config.toml
n_layer = 11
d_model = 192
n_head = 4
n_kv_head = 4
head_dim = 32
d_mlp = 512
vocab_size = 2687
activation = "swiglu"
norm = "layernorm"
norm_place = "pre"
norm_eps = 1e-06
positions = "rope"
rope_base = 10000.0
rope_fraction = 1.0
qk_norm = false
attn_scale = 0.177
bias = "none"
tie_embeddings = false
parallel_block = false
init = "normal"
init_std_qkv = 0.0306
init_std_o = 0.00798
init_std_up = 0.0306
init_std_down = 0.00399
init_out_by_depth = true
optimizer = "muon_variant"
lr = 0.00729
lr_mult_qkv = 0.5
lr_mult_o = 0.847
beta1 = 0.95
lr_head = 0.00399
grad_clip = 1.0
warmup_steps = 200
schedule = "wsd"
decay_fraction = 0.449
decay_shape = "linear"
final_lr_fraction = 0.0
batch_tokens = 32768
seq_len = 768
doc_mask = true
train_tokens = 316200000
steps = 9650
dataset = "wikipedia_en"
MLP neurons of a small language model. Each row is named by its layer, matrix (gate and up: input weights; down: output weights) and neuron, and shows model dimensions 0-191. Each number is 128 + 24 x the weight over its row's rms, rounded and kept within 0 to 255. Numbers have three digits each. A neuron's up and down rows have the sign that makes its largest values positive.
After each neuron's rows, "fires after" lists the tokens most often just before its 100 highest values on Wikipedia text that the model never trained on.

L3.gate309:095139123072143089142132146123167182109127119095102121159125142138152162100094107132127105093151137136117162130130106110149157142095148096119103127134104128132109155151122110144124141157115116146127102090133132117114105126122108134071068106126139116113114107132126130115175142132148141141138127128120097147114100099161123103071122137118088138133124176168181171143152113115141115132147117129135144179143095103130122132151158148105193136153132151150116191101127136146129129148141106150076144157083126126172171129118105119162099116117144145094118103131155079109156099095137135150
L3.up309:120124106168115114133132123116075140111091156107086163127115151109145177113145152167112093158112122129115172131143120138090129114127145150143135129128135120115143123101132156129129149097124109117112124209084176107136143094136095118138115143110115100070141157110130108099126140146125083149090167175117128180112151140141122137121134113141146117098143171138139172117106127168116148087135099154151105131119097138117141131118092102132146126124073135119110145163110103145101158106099145114150118129124102178174117090144111149166129142116117132148143182108147099137159087130124137084
L3.down309:131171125171115151114134114135165124114143117116151107120127105136161126057136068127139088155146127083140177139162163113113143150119119138141115105112081151138160099065150129092153150132158133138135132115124114145125103116108107123120126149126138149153133130135126138107139132099135135136118118138154101088104174131097101144158182159120121140125147096159116091153099102118108131103124128104112125086097164146158158153168146143147156176163112109154156136125124151119191121151154110137112136098138166096096128109141138161165131091116131138112104096121129067123107120132100098092
fires after: " c", " ag", " ac", "re", " M"

L3.gate353:103131135108127116138100160137141109108127163140158085179100160100127151116119150156092102082100080119135119116111136154106181108125155089122130119094149121112153114123121088105135097125083101119159144148135148121103166186132144152138118114131140139175153123131123124120139111075130152124118152129108128142160124124149147115077122123118141109101127139119159136144104110136108115187141075136089104129097123127115130121115145103083127147180088133152114126147154141121102106104093129154118163108120138100184156161092171139121171122181156132130158104117125134157165114112134162118
L3.up353:092138170134146204087133147143119152129081132110105082187153098097127137138112106127123149097133136125093145134121120123143138103131121129149136150127136126120090120159131104103102156114104132121151112142106113151156091135139149183145102142188170129114153086125142114119141140099146080177137107143103106156131134093127118102115133112098115138116100137130144160140133186106109087116132108138116098139147086143149129112178130130152122151146088149146096107137156125161090117137126124174125132135125129140114152123108143089049105156125120164136139132098101138126185144132117115138
L3.down353:170137138142118118121154117151129139139143107156132099115090165126168107160128150151136155157167194136154100132143097140136106133107148133106134133113124063147123178135093139095107153140124167106121165111136129094138105083130050125142136151145105104133159115138116124123137149146158097086108126163102146080119117159090101131162084149102113100142174138150095178136083153102112108127090187103109144113133154145156116159150111139107112138132147122123160117111109166119118124108138116110119119142108144176162148136084144121135125157132125118099097139139118125131108108121132111100
fires after: " p", " comp", "p", " prop", " ch"

L7.gate26:179143106146134134103128149149106122113120121120141130120085211113146137132139120129136159151139132148111125142169107157155096163151153132138082132109107158154111101147140125135126119135133129097123145163159075103119108120143139156147128159114142138143146130088133151095153100115092162102111128146127143137157172136122113108120146116088119114126095103080123078158076133074178135095136136127115084095153113126137123105089125141126204096141104141154117138086136148128138128093140103143153136101144159108121135140128153138136102153117124126146095111163120072111163085108137140159
L7.up26:095122150105124131111095132131143150149154139179143108143178074133153153147182112124141138148148127124125168130098107131093158105145146108133145127102113120062092153159142106099111122187128124124105146136124128143063110136119147121168148102130127147111121096092133145124125134168098143143174136101100129158156107104121079083113118124161145130153182155128076142110129112115091111106080127138126124113135091095133095142138147141122141143142135106118125146098136115164115165143160133186138123133081122121134146120111144155122143079087103121136129125078122158139102141124129153146
L7.down26:135119112141107096099136141161139080122119103153102177108093133143141114152119153099148115143132112067142136094096123122107105148122151152137118100154175166112142129101125145147084128130150139133088099116165129187151197120137119123122121158108149121147106107146096129125125141147110157090143125136056122129113153111116128146090116142142178109127146118163106152114157115149133110105093089131158083137160134127093095133151150152150134123078135127129146128100116134142146112152135109134131125157127142174144165145115137146085117138115144134109071119179070113118124153160161144128
fires after: " ", "C", " (", " P", " U", " Sy"

L3.gate389:167111114130159117172140111113165116131085149125078100172152120179111118112144128113111138136094146119146124173149124105097127128104133131147135135126097110115101159148131142113138138129129119099129094113118127135132140123103115135131155146097130154067121144171131120136155104125111126085156145130120168144141087186142137125144062140177123108126111168115122164097093129098120123087143144129183193136167117114122111092177116088150157098162105125136116150118109146091127153100123145132103181099107130157113161145128145110150085141136127133158146123118109132092099121115111159138
L3.up389:123126126145102125127115149172140115137102168113127098163161144146118190146143159119127090134153144142107096130087153090125102144156121132123160098128135151108126191154127132122123139164127167171091139136149142101203131136106148114145103114102172088142121094106053122105154100121109122142146118130105136124102136083093175125173104108118113164165113143124131125127113128147106107116130166161113140093136124056118133127137112160115105172155116117128115163134089113117121138103156134122134150142125164147128124105116182101100117120135142123144104125104132110139135082117121116109
L3.down389:155105146134110121116136150100118112140097129155089125104121117129113123132115133144114122133159126211137134164132142127116157159117129138147154134114104125157115131132096196110114129152124151115111166130135139166126117091094119144128131142135119100128156122088167163133066135140142147115126136105100164138165134147126139119119126083084113119105102139137109182121125106067133118113145112169135101116124097175099150124122111143170118104155151164131169140122139117150176129113115136095103090104150128139054144161133130158133114134136111135089130139132114078083087158122087161158
fires after: " C", " H", " c", " Ty", "in", " F"

L3.gate281:122116147117122113126144155130111115086117162156124158161146166149098094119164168112106116133105134094161158127142135141157167124133086103114139115187145129131112132123166111120129163108113137133129150139118135129098121129140149120144119119159131168133096168139108141135108107083121091107086125131090158107155098163120117136142147131167098118120101158120135117139143122114104108119190123077153140123134153137121150145117104101141065125130111137112138115184164170057153101141159106144144124145109109170136107127130127079086137116136100127099081125114140167088138122084102125168
L3.up281:139129180130127137136129071154101109141137114114117164092124176109132120145132138098129101135110101164131126129084151132101122113132137116142143166154141110112180144123093056102153131141170126109159153175100155143101119138145174134120137168119143171125156139098159142131126123125119093154146138129141153135121103222114161124096115140137109136128120109155078158125085161145110107093127168139138125099120100107107142113105122143143130088129124126128128102105132113069090141145139130173107116158112133087136157099107114147151125148139134143122138125096114109121095110169165127108
L3.down281:143117131104089094111081115126109167170151123169149113122149106121127145146115143100122133126146174138159134142130123158130149144135109159111113105137161153146107139157162145098116100161146135123127093158103058165115145092099144157097164083128097103152114153113148142163115092113110091155112125119089153129150094118142112156105158069128096166137141124127136130103117090191123155151121116102130134153117124142136106172135165128131110152140133115167122119097106091123135147085106120154131094104099079119135139103185119093132121126152127150142128105118115146119133099172108148112
fires after: " B", " K", " F", " f", " b", "K"

L3.gate433:144127141131129100130083146142135111139130179129156144135142156146142119143122153133128130159147112147081145093145118148117110115091096143155151157100110137127110153179101171121162149134145158102175148064117151174142119106103110099083142084120131125137099161112126101054120088092088130095134116105131108134162152112132145120135151114098154121111141137126086127114122137114119141155110082147139110118151095126151090103113116118170106123163105199127120199132153154165106111103135128076106139134143149129158121125107123147138102165142156141128131134124139122127154112146137110116
L3.up433:178155081118131108127126132085118111127129150112114085117119097139118142156129103136136153145149122137140102110138138117153126118119086155109152143164102089120129102177116120089128117154172154122130128117151164124136104159120155136085066124167184143115127107102112135102110135149106137155072172104130152151142153097110129139157134116112132088151126122124096069197133145129109149155111096136124130120133127147149139109160153113080124102121167099150091163189167089118126153182074120130127119140118125134160117133151129154145129125095120100138104137122132126131147122096107140129
L3.down433:125083128120133146111144154115097168086085110177143138128125127138140116162129164140123125103147153134142168119148091153154126103126104146137143138114126134114151147113108128160100129132125082146119128106123105152109122105149090145097170152112102143095117170102164103089147103122184159163141116133200119109123131130101121130115127132130174153137173141113111130130107132144124132130130134095087120148116136108088104165122123120120113146122121131150205100106121189112059094117137097141145139117087105129148152126132133058125122101105149083141130169141108138136131124116160132112
fires after: " H", " h", " la", "h", " La"

L3.gate167:087159091114098095166148106165118146140159097134104125113092142147128115082121184108083097144091166104128110130170135160156146100157150152173095140130138130149128130109106112149155124115117073138148144123127111134110131114125116125093113110109171141119136137128150135153104114126123138108105120123127158072134092126153106093173118128172128126130112129137134157146138128092083139102124181088148165107133103153108167133129168094097126107128128102137065140153107136157130136168097131135137152073151132144116111142143141176131163105121147113159123121102159134139122123164125121174
L3.up167:153109145079131156143128114098087124159143125103090131137148121121140151163094129168129064089127166107120145150136103116126147125131101120140105140116135149187129184163078098132124146142142118124125116104106141082128124152101087151100127136091106178175150113142152178145125117118084148149168120107119128134076104168132137145146152145178130091114110137144131135147129129139129140102133155137116137159143103127124157080121075124156115142121163137128119174129126137109122158124161118126125095144130149120135108100137147087132156151108085107092139149147109096097115144150094157096
L3.down167:093115139146110132149159125142155145129111097114136100100130106114149106139149158122128098144149144120133127121157152181171154135120137138141098122152125106106113098099181168138139179108148084187159131102138120128122153140100112099174114140181153098116108160168123148171149111115172107123116085143164126108157143145120126115086102098138122124094134100092098121108139153079137129135081119126177113112120118127121173141127105146098117092102110115127148128085120178158126134121080149130113101154104171089141115133131125143166107121114116138137120107106144102140147104131183109132
fires after: " U", " C", " As", " trans", " D", " c"

L8.gate296:140149124107100123077097160123122113110114148139162181095144171100129123162136128138095077115134134157090138127138120106073146101133148102139150150093115099133092150160098116107108120136104106150099113101127107151110144124098117138113141125136113127150146106115090207147164091152165134134115152168129113096164117086123156135141135146122123168150134075106158112121111126080138116101144140135125095135136111120098160147125115173129138107147079143116121117148164096134109165124136143125109113094183136144129168147118153115127125122106145144169131108162082151143156111164140162131
L8.up296:130142139133131153138132154111170136128113117104139139127117116106049131112113080138100119146120110136100129135094114101103166106155169123134160181173140163131096159088148087097114109155133107113093154135126111108095085158112111127109129116150127116117152155171150127110114148139097091118100109125135171158124136107196148101071118139135110117121099080128119139100132145120110130113151137117132120129141156111131132166118112126182139125131144124130174105120162166131151136119152102134146101121148046099143126145161148107115083125129151151144159107132143132132118182157146132130
L8.down296:136098177090140123114133141152134130162152135143117105070128115145127128132132124145106144124105146154091119122110129078110140109110157148128106124133107128150120150126105136078078168145125112108105135106154078155113154158108155117118129127147142145171123146185137143129184185132134112056139165141121189114134158114134122130128080131161135124111134119153090119135099118143116108155141108105080125071145111081117149142132108102158124151117155110149136124120191150161106126135140104108119125077116081114131084146170132140116142118145137110134148136129150110142141145131154166121
fires after: " \"", " p", " .", " f", " F", " to"

L7.gate295:139163102153091118108108147164154135140089105141123172144146093149101096127125112128146107094096097168132123111164127154119126094142123065145101137153111173124097153123124108107112084133114134171117124120135125118064111142130093123131132142100154141110105125146150083086113143130127104152084139131135142127166117149106108136103154132128119157183106132151105144165150117125142166147081112155124142112122169112141155136109109077119142107115147176147146144108160138141142137165155076121097132098124162165104121106104153163145141069154136124127139124169147130164098149114124127131
L7.up295:149130122128109086127113140087147154084124165126113107069097119134137149107092124135176103124114135144125133142118100166127117162123113158158107133095085100114147097129145115135111122105145128142091144109088172098115111107148150125101074163129126139084140149121162122112152140119110104132113169161105167093151126158133133113098138131068163176114127160149146127145117145135133102058097125130118161149128160131140154091123114154087103158118150143125149119097157109125120115166127172082153148168144136134104092156153150148118109138126108136137136150166089149156106139119148151136
L7.down295:130139132150123140098118111140153098145138114137105127132152091149130089151110086096140103151139139135182115121144148148145157127131089115115095126111105141102129077112115097186124130097132142155112156113137141125134140155149111129145101154118113158120098167146146112085130145154165149086116109163118172146133111154108147096086190156103117127142090099156142063187125130124121128126171127112154130156163139103154131144110128141117095119109165132126121124088128159106069152152075124092120132088100127127103141113177126112091131138123121153157116116128162094119134128132141176124
fires after: ".\n\n", "\n\n", ")\n\n"

L8.gate61:120110127149113125146180126133175161114118141115140141124137085105124066153136132108093109120143153126116165130142174178093115096144130135138129098137143124140108124110048191120133137142172137124144159124136156157117140094141115123103169126110107127122136102124113071150145138109124140123103111145128150148089171115109100105134121128071167149120124136120136136121130140152101103140119118138156117126121157080174171153131086120106115120152162113154117165124157105128122116145155130146163121122112086130112147156112133094122074131143125142114119137086139101095116132094189092095
L8.up61:131122128138156152123133142136162125145089161114098131153156106145103147082103134087124111133124124107102110140153131087133142146134110103140147133114158107100170122204136135110124085169139091144093126097141122126139098137151152101083147125135120114134138078123075137133130105146172172153123136099095104106148108143103152174105147126073141122136191115127108150165123135136101135135081141158115157134134156146103145144131097172179101107124105075139136104124115117149090137129140148123145140129114127136128138138182153088127130127133086124154151136143057142143149134141109124137
L8.down61:123145109179138136103137105070094149128093136115096138123135107166142105109096101137109150152152118150155153164109139154155126111136091076159198112132107126133138140111139108109122130099115112116148125125118154149158132121150099121119079120144097107113157154133134131126159181136169106142191149137078087116133115188137170102076141131143122115106150115123150108118163110100116107153133084109158140134102123156127134152108122141081125144131121107128117120147089121141107158108151135093146161077154203122138131112148113089129135139144147117110148127145097122128155147147127136130
fires after: ".\n\n", "\n\n", " |\n\n", "al", " ", "nt"

L7.gate294:167171120110116166114139121116093149105120163121093122134122115092121149106151142130159108093116146100181118125154111121134093118140129100162118093123137107170093109144137141124099075096187101126148158158128179093148141123132148077129137130145118095116119088167143096091150116104080146131123147074129160125108148128109107079115135075173117168099117151156158109134128116113121127156167133137144157110151143098125116111153126128145095129107181156106112121170150113127139137137134152122184116152120170117151138137099112140118158119123135135168160108134103122135109120097114127116
L7.up294:121146134118123117117155140118107123193116146107082159123111119133103110118115123116090129163127144104123109136129139159124136112118150138138156132159102109119150171133153165105080155105126135135143128094167114136105174108090132101139076144124099154165105124171133109166157108118125157170125159136090105121133126169164148131134155105104138130137107115186102115166137138141116186138115169096138136111120128069149155126137117111140094101132095118162133153113121115124095111178089116140184117097060114114108143146126144175134118116123097109149131117117155121175140097124124141105
L7.down294:105157119160140120093129086139145139166081121090131144147113102114129141129156111122124132122122164138164143097108122169071144119118118033120095120164148142128100146122106117127126127134160139093141174119096136086115109118111130096098124096134149125132142108159081107067150143129154150104097152110090129128121163144132118115124108127178096136126148127185104125151119114153145160160141119137157158140111178135137124122109098120134116123121147095130120149150127106130086128163109122135154118161123119151125162167136149108114111129116074166146110082163124133189111143138113123141
fires after: ".\n\n", "\n\n", " |\n\n", ")\n\n"

L6.gate501:135142175174138155118102115153135115128109142104156119152139168094085178142145168102141138081155139161167137127085130094156144131091140105143094125102093096146142124124123121108102104121088098109111177157122133098149174123145096148155114125154133152074093116140116137154176121149116154116122147127106143140117169119125162121133142150116134104119110118144141091143122114081184092124127142108092116094101137107113123166143107156087145132129142086134161140122147143115131163144080144104154108082115162109112111150126118107116093144127156152128121098138132140158129114076128161121
L6.up501:140127081067105118096097105125109156172131099112161134114116115092093097142168111153115171112124122129142100127156104130111077133170129083122147154131124141165153173146171127125106122121167110094116149150150138175126074131124108150153076105134130119181119089153133131094137164131113161137098113171102150147126138122111177122135166123144114149133103072131148118131106157151150082108136097102137123132098103137124112159109110126156146165155130141137132127126119157111149132142114102129124104122129175127149147131109079132116104103134099152099093123115129134151124175143115152153
L6.down501:086154133121152095137120134136104128122136145163149120135138140100128119149167092123153112124152142117135076093109097153095159126148126094100168146145105133128144179135186138097123139164136136147144076139101134130111127165137101168109122141138125151128146149104148112080178084101121102133132097161119113101146112137087140122146110144124115118140134113084128094157148121142095083089128132141095120097176100105100175189163141144136086128128099138132132133155147111129106127135133089095147123131101145114124161103079140133124189137154118116126131137114134143151122175138075145130
fires after: " g", " p", " d", " f", " o", "ebsite"

L6.gate480:102111148105127122134141122157100182159119126131112144142136109121122123132139172082135089125121142096138124089103103128167124142114118122147132091109097097082175106123127140124097100120147129124154158132119118139154145148138126101092182136135088083108102154141089182115168123128128113136129134138144160200128142118151146148151112170108131121170146108127122097101111113115118135127098166124140128149138151087175111140098100149113060125125196140133162102112125137113142122131123141132190129155134142136080153155116129122126123157129081100100139136105081140115139139114155164141
L6.up480:138118126131123110147115121167078120144133105108132167168099137113160116186138181122153117134147151119158096108103191138160133099094131155129137097147085121108127170127119119129119099118131123163111130159131098104145083143146140138093142137104127160156096167111144145102150127106147149084135136121102128136120139128131107110099175112131115132107140141181149072148101136063115092147082167100125129093128118117063105108128135148142156124151139140154127083121087113131143088119109109114132161118124162122148148127142135135113121146096117125175101161100148142102120120119169124154
L6.down480:117124154145155109130152103085137111120159127117118139138132169143133115135140134113144126108135192134117139146155133159134091144117104124143109135076114148139145103144155116088164126117118103110102158138136155124136094148126125137115118139139085134134154171127127127093156155119092046077105162147156117110118114090091138166103109159155115158117125116118145135114103177135165175154085129112079122116121157124105120146129154159145121136139114152151096151148097139132117144138124136081096198112132160098097116115085137152134099111090134138096090137092104132122117166128136166155
fires after: " d", " L", " r", " O", " ar", " Br"

L6.gate280:138134101182110130155116156127102106105119126137107124167148106116110096120176141119125100089138153113133091132125125109116123115186126167084167106145093150140126113105155126107139110127111173137156105135123078094124139121151156061130170071116125122139107124157104166171097141117148087127134173147092121103116108140117133145168125085148148129137107120138106141086158159148171173155125101095117162135138147117140152128128182133143120119171115126143137131142136082119135078134084171105149152133117101148158139117122144130107134110130155088163101144115112149144119123122121106129
L6.up280:105107103067174151120110138099122149151139111100079129115164166126141126139106161119106144131164153156143151125116148144110110116088126146110115130123086103104191125099075133142125124134152131111098168106112106127155126100098125109129145132123139142116060122117178120130134170169121139098123088091085137083132137134119156140075173166124117120168117131129124111120149109154151112112149130098125146110166127133178151122096150120133144144110159103170112110112120160131139161165140137150149157135083132120144128120124137129166091161100110116086139099133122132113098169149130103147
L6.down280:156083110106140114132123128140177115170094165152134131129142186105110162127166154107136107102106169077163162130116103127169105133114141110128123137113107153084123098143129136164093105163137179115138115084141121109147117138150162137120139125117113162094155115146142133138126098109129120096141135140191117073055157130140168127126149161122093130099149148112129154119129121159161114135110111134098141107152102129126146125096140131132113100111119110118148092132142137131139110168107105136111148101082154133092100123130118133130148120142148159159045102134080131129117138132128152140
fires after: " Ch", " ass", " gen", " University", " commun"

L7.gate450:131163085130157137143116124172096124142148118128127141114110123118173119101150181130126086133116150112178114122100152123131102123145111093116131114147133100112166111120101156111129132115147130124142148131156135144126133173134068118096172156161104147135104107148080102092170095135173128146125156104110081133134161146119125099112141148141116150133094116156123137175128137143108180152109110128130104106088146118110147095119131139121130085117140147125121115110124126132152105131114150097157190081113126101072146174095098117144114172148100122131126145118106088164130121184166139150
L7.up450:099180140149136128144104117157122108134134094146149096124106061143118105079118150116123147131114141135100110131107167144132140087105122105129105134088114113090098153127139102120099145085168119125124106140167103105094151119181122064127101144094177141143099122176155086146134112150153120091122143118116177146147125103133150110130123128096107151140102118110147090130166102156143115132087160120118158120151175124149131137124174123175149132117116139113130142132117138116089146136111136154171113121138143159125132120205124105091139139140144103139154111127145124122168101159128102148
L7.down450:093129123142122142152127102100148118119095131109092124155142134146125122153115095128162118122117143146117142139160152124152124133112131132131114084135125170153110128107103084150058150131161109125149159097086123125114136092123122166138101115140172147141094119168106107102104164121125140109112108152122101140161129089106184125135097110175134161171185129150103179127121135119147180160102086098122164155113140145139071139165134128110140107078081142143124090105118171126145116153142138156153143140141159114083142142148121117104148092146120126120127098097143097126104130112163129136
fires after: " D", " d", "r", " Gr", " Mont", " L"

L3.gate270:139131135103103097143132134122109126145139125128131134140119143099119139133123124153169195123101104160131133096091165122187142120157135105141142159098101150159139132127126123182116162081206157094137090144139143131131088127075107114098062098116115093141135154113123099103151123107100151149146108150146128142143140120121153127098159068114118135063173145112156124117140124117112112122096120104135115132127155145176156156119137153155108126147092155135163134125133131110173135138129121118148135139125169107135126104082101103140129138094156144091121117144121129143118154094093128092
L3.up270:121125137149130081155108163162103136095128151182100046161122119106132149135105139130113171156129057096115113130138116094146151138120122086151092145138116117198144129159155154126132136148145126097115100125139118127109125119137126134118133111101113115096186116093149091151167153120125134134158132127131149170132111137146163132115161113163148119114148130146118088146124128123133133106085104179131124117126137081147084169115123131122105138126099168134125106062149132115121159136100144127150103111135157135159133117140142143179128099105128116143135144154094094149090144120088116116
L3.down270:132161140092111113122104133173130126138127137108092174151149138144149123100106105105133089150095107129098148140087119103071146156160128121094146147109097107114088152124115157122123165133148112171138167119095129127200109141117118130135173164169181105128142152085135123108072136107097137158081132152138165113130103148107106138157140136128098146101123146134115108100119173088159125191136165137126145157139135151151163125113169131123130116093140142138139149097090134149106115127108089125140109102171118116121117104118136105130135168105113113128130132145126105104140138140163105089
fires after: " H", " h", " l", " ear", " m", "ag"

L7.gate405:144130156148127115079148136157085141175146140105086121096144119135133103156139161120166162072117154136107151131159120145126154154153145137127144113129104124105124155128106122171147155091114180112135142131119135152122119108108135100124100099100139164120179094108129136102133142202129120137150104132116103149109155124113082123130162091101171125148121119121105113077150100125125152162126117156137127139123078085149155104086130129142090130103178139138144092160120096153118093102131138147125157130126164135102130105097105077112109140084124115160112108116161157154132115151140129160
L7.up405:127139107139143118133170124135090116138138137145117125122100153131147097149120108124166160141109123155143110099130152169137104125136174140087120121153102129099145134155109134138131161060143127149120139126108139167114094117105113083149108136109143137134116121126078165113148172150103173144149118136111103141130126116123094155102137136119160108143102118111068140085139155141106181161176069151118125090132115083130111104092111170092116154106140148132166121096130117094120132117123179153142168154147103133082109081158084125122128118153148153150096149127127127139150133150154087109
L7.down405:129179146103105100117103152147135147104110068131111114127105121171163111111162151134143136129094150175107098115088071118124154133143103137170083128173154125081131134129151104114112117127148129105128181102128139162118138116123117119087080124128123115112128128163128118136157110125182123139131151093115149130133114120153088148137148156133164122122168143122106114092123154104149138140142072151107117153141076153164117136132151140129124116128088141150097101124120142143104110079127089147148103163152159181113124135153133122164100149149152082125111115139126142134149099155122159081
fires after: "\n", ")\n", "^{"

L3.gate349:140125112122184156098092091090133105107142107126119104146138106127109136140111152082152142133123179133169100146191156099141128127158123087139157115158091140122142135136112148109106155125160133154162158138133153132098135119117120115115118174130130111140100112115135082113150134148108116156145149108080145155110137125154154106109066087086121145146085120128127119110150153122177096133119122121191170155137117104114105107106110122091135110141153126121156123124124084097148134107130144122109155118136148133153113116185109151117104127117082154161160105122128162122078125097139172157
L3.up349:158117138128109164123122091112143132135116085128166093150117115131141146151139109126135147131131144130143129122149117124125089130127087108132153123126127131115170106160125170125147154116153166131118196139133145130110148087106138111165123109080143149149088123100113102125140115124159086170159115109114132159132132121126142122136124137147134133136072137141116130109162152097078121138170108142153117148149126130122130107124129131071124099098118147173113119134135154088055120115164126116143137169108129095095166145177093110142103081155058164099163130133111119149156139138135186103
L3.down349:099161108170141157125148129115147107142115142092085088121174113125132131108102149154163119112149114123166146110140138097155132114142151116120152093138121123094115134108092113094145126094147113160163150135163139162101112098168088103107081143139083106142118070111110110112127132127152122112077143115158127128104133191123151136080105112118099143120147136162115085117150099114157120150107120103130107125139185115141204147116167131125144103127144116156147169149135141112146115159100151112103146101152138175127130106105128136130138122167107137111098137146104135122174144115173127138
fires after: ".\n\n", "\n\n", " |\n\n"

L3.gate406:147134131092136104118123135125115119127119112146157162143144119172139108084151116091106123112154151129103154141128116136127093135114127178154108124123111115105087096123133124091099136133120172105173122122151128086052141109124120121128178112157137151118170122117135132090139155143096131136150107133127124154145123099140151114110088141108130162121128126095114120155136090129119150118140120182102148146133101153093129119150133125105170136121161105162169042147128142142138132085156132118063157127154101102168136157124116112144127134087156122174089146183135156117140105158118113125
L3.up406:140116148154124128124175127141110108107141134134135138127118129142153126089118124120094169135098102104137122090166135147139118091158187158148128172115154128162149124095134144165135115076129149100146139135093160109141140132097137105112158120145144107165135095138149085095110103127105116098099130178108104107113160157106138170078136104115113117154108153177104100091129097141120163148096143099141102141117111157149167054126112120107159160172094174143136122108138107137103137111158125133157147137162149072131088113128117109122125156132150137127082122135124158161131119126116112116
L3.down406:111170124109107111193086105160133104153083126146160117110133122179132152114153126165122100118095055155122154160134144124089110117134090127139139129109095099144144150134141129087107120114102122123136156134129091141100150130135150138146130102129131122106143128121169124135109141102146162134136122141135114136105135142114108131113125143136173129147130120097121175150127109123121113054113118138114152140179098064127133166137134112115116129089153097131120148123142121145141127106142155118137133157126106160155141087121120107129118059168177143203169106137171118131088138117126127116
fires after: "\n", ")\n", " in"

L6.gate301:092115138138116071144171136104128139107094117096101087144129129132164145104130137121113098119128143126159151108125140182153135133136130116147118125119127124152153167124140163070117112099088106131132137114133125131120106149113082134161153133114137133173145167141154159117120115151158120154135103133119143143135132088133121098087114099136134097143099194113134119112124141074167164151186130085145108108183151171160170116111175095125114152137118129135114123087115118169112101077136127145133100187107121116108109100114154165092098118163156129128152143134117137135117137112114134110
L6.up301:137102141150124139102097125102105098153109112085159134115117139137140098088126141139126155160106151147134124154114110100132106150095134098129113125138146129137135086159156077135134151125151127104128147110132133120114145122125164165114082155097146106114135135162131125165104104114163120132124152175125110124168148131108105118141161144132161111122111074124132107141166114105133107156100143130113105136114153117155147170163138152103174132167109137138093167136174102138113141159141180121135111124077130105149109144091108136112058150148093079127136100195134136157174126143095084108
L6.down301:148106112160191131128114152171170130132131117164139075084110109130131142082145155130138110158111134119116144128122108116160132163118108083133159167094123097123119096128141107121093131158154144096068164085165097144126157137108094112135147081151142139126144120145094110130094097139147142138136121110111137138145134101130113142153128116158072132153135085113118142142107074159151144092170154124121099159179110126152118112130150111138113155086114109117150123179102134132156117113170133148135139114140106113151135135123103132164165151137130155120149139121088122075118132086102115146
fires after: " comp", "p", " m", "pp"

L6.gate154:146097109170112081187132149121112131093175105125104114170148151114176140109113099128114111132113134124173150105136119150103075127150124098124123082114092117133106109100132147137108144126114099105124159147151079122159136122093132151099128142132133098110147136131119098118091088147091144154117166153134153166145170167151166081118152117090135185148139157092084149107139123131166116157120158130137114114151130140107120131171111126120121140157125136121166117113164115110114136099108148134116144143133121137103140091146116174092129152135091130087155173137117114098139124167096148121
L6.up154:143154149127086129116149164135131162145106148127157147127146102164138093080121124099098118126073147114166133170122126113144146095143141136153124091115123100125113099139144155153125109104157167100090129114192089117124116121141114107112119119119132148132164161090102119140172111117074110147108111154113123114119127123114137109119124136146125139145112124149121158109120132086175155099114083147145156145105106099141081146170158124135140145145098132158102135157145142153098126118135094089212153111113125135158104165116125065119150119138098111127100155161113126156139091159125121110
L6.down154:163105121159128138123133150144084135162115088121118104144134122173127142166132160109114125142106082118173173134125153084146113113130125099153137089099134134088125116139162108084104150092167142101133136110137153126107127128102143136073148165103123115120114141099109126124096110101133120169193142148161114137132123169134152129099125102114147111117091142126134130182135090141173151136119135124095130120120108130131134130117164141151156144142157133117174186090121128133126159119122147166082136092161108101108147119131187093121136159101097114171150134116146095097126092127108105110
fires after: " M", " H", " pol", " h", " L", " t"

L3.gate347:152105090131106129102146103129152146114088117158142148101147124168134134150142103121089133113158154115130124160135122102087109137122122110105148114156161121103107131103152178156181112161135153157110101131148136088151127158098099079134139132166143148109117107133123136165137099132120126192110104113108148118106102127132101122146154108099129088166101130127156108105145132123140137139103139109064123100125157125104140091098144127083097130172107147156144138146175159195089148130129160112052117120101093116169130143123137120110136154148141125140118118119121097134117123133162152162
L3.up347:139130157120121074157110109092094138101140119115119140128112163117131109140136121162114107137149142147135149140097147141138098095055161123119141106121118097126103093122103142092138113105160130141133144149156152099059114158122159128138111144096081138105126148151118109161113173121143099159137093092123092140171139178102161116117106150140108150135105102078131160122111143126130137132154136153130133124120095121125106118129160152121192142157111099144118096147108125160114130125117123097136106180139183128099144138120119118193141128137129118177109158146102176143116132139157102164
L3.down347:112139082104128139114150136138179099149111120126105164048167121103127147137127102154094123144103161125130152113177108126128141156162127158132162133128118093100121150123128106139157153120134124142144128101108133147122140143132100178140121147152104148148126100122126132101143073153146096143131127136179166079144124123157138170150127131101164084130110118135148123139117160102102108173137116088126124107071141124066130143113147115096123110127130139138118106091153122144122155123083101157101159142112127116116112138106133108075161148145134183139141134095139079121153142143136146074
fires after: " f", " me", " F", " imp"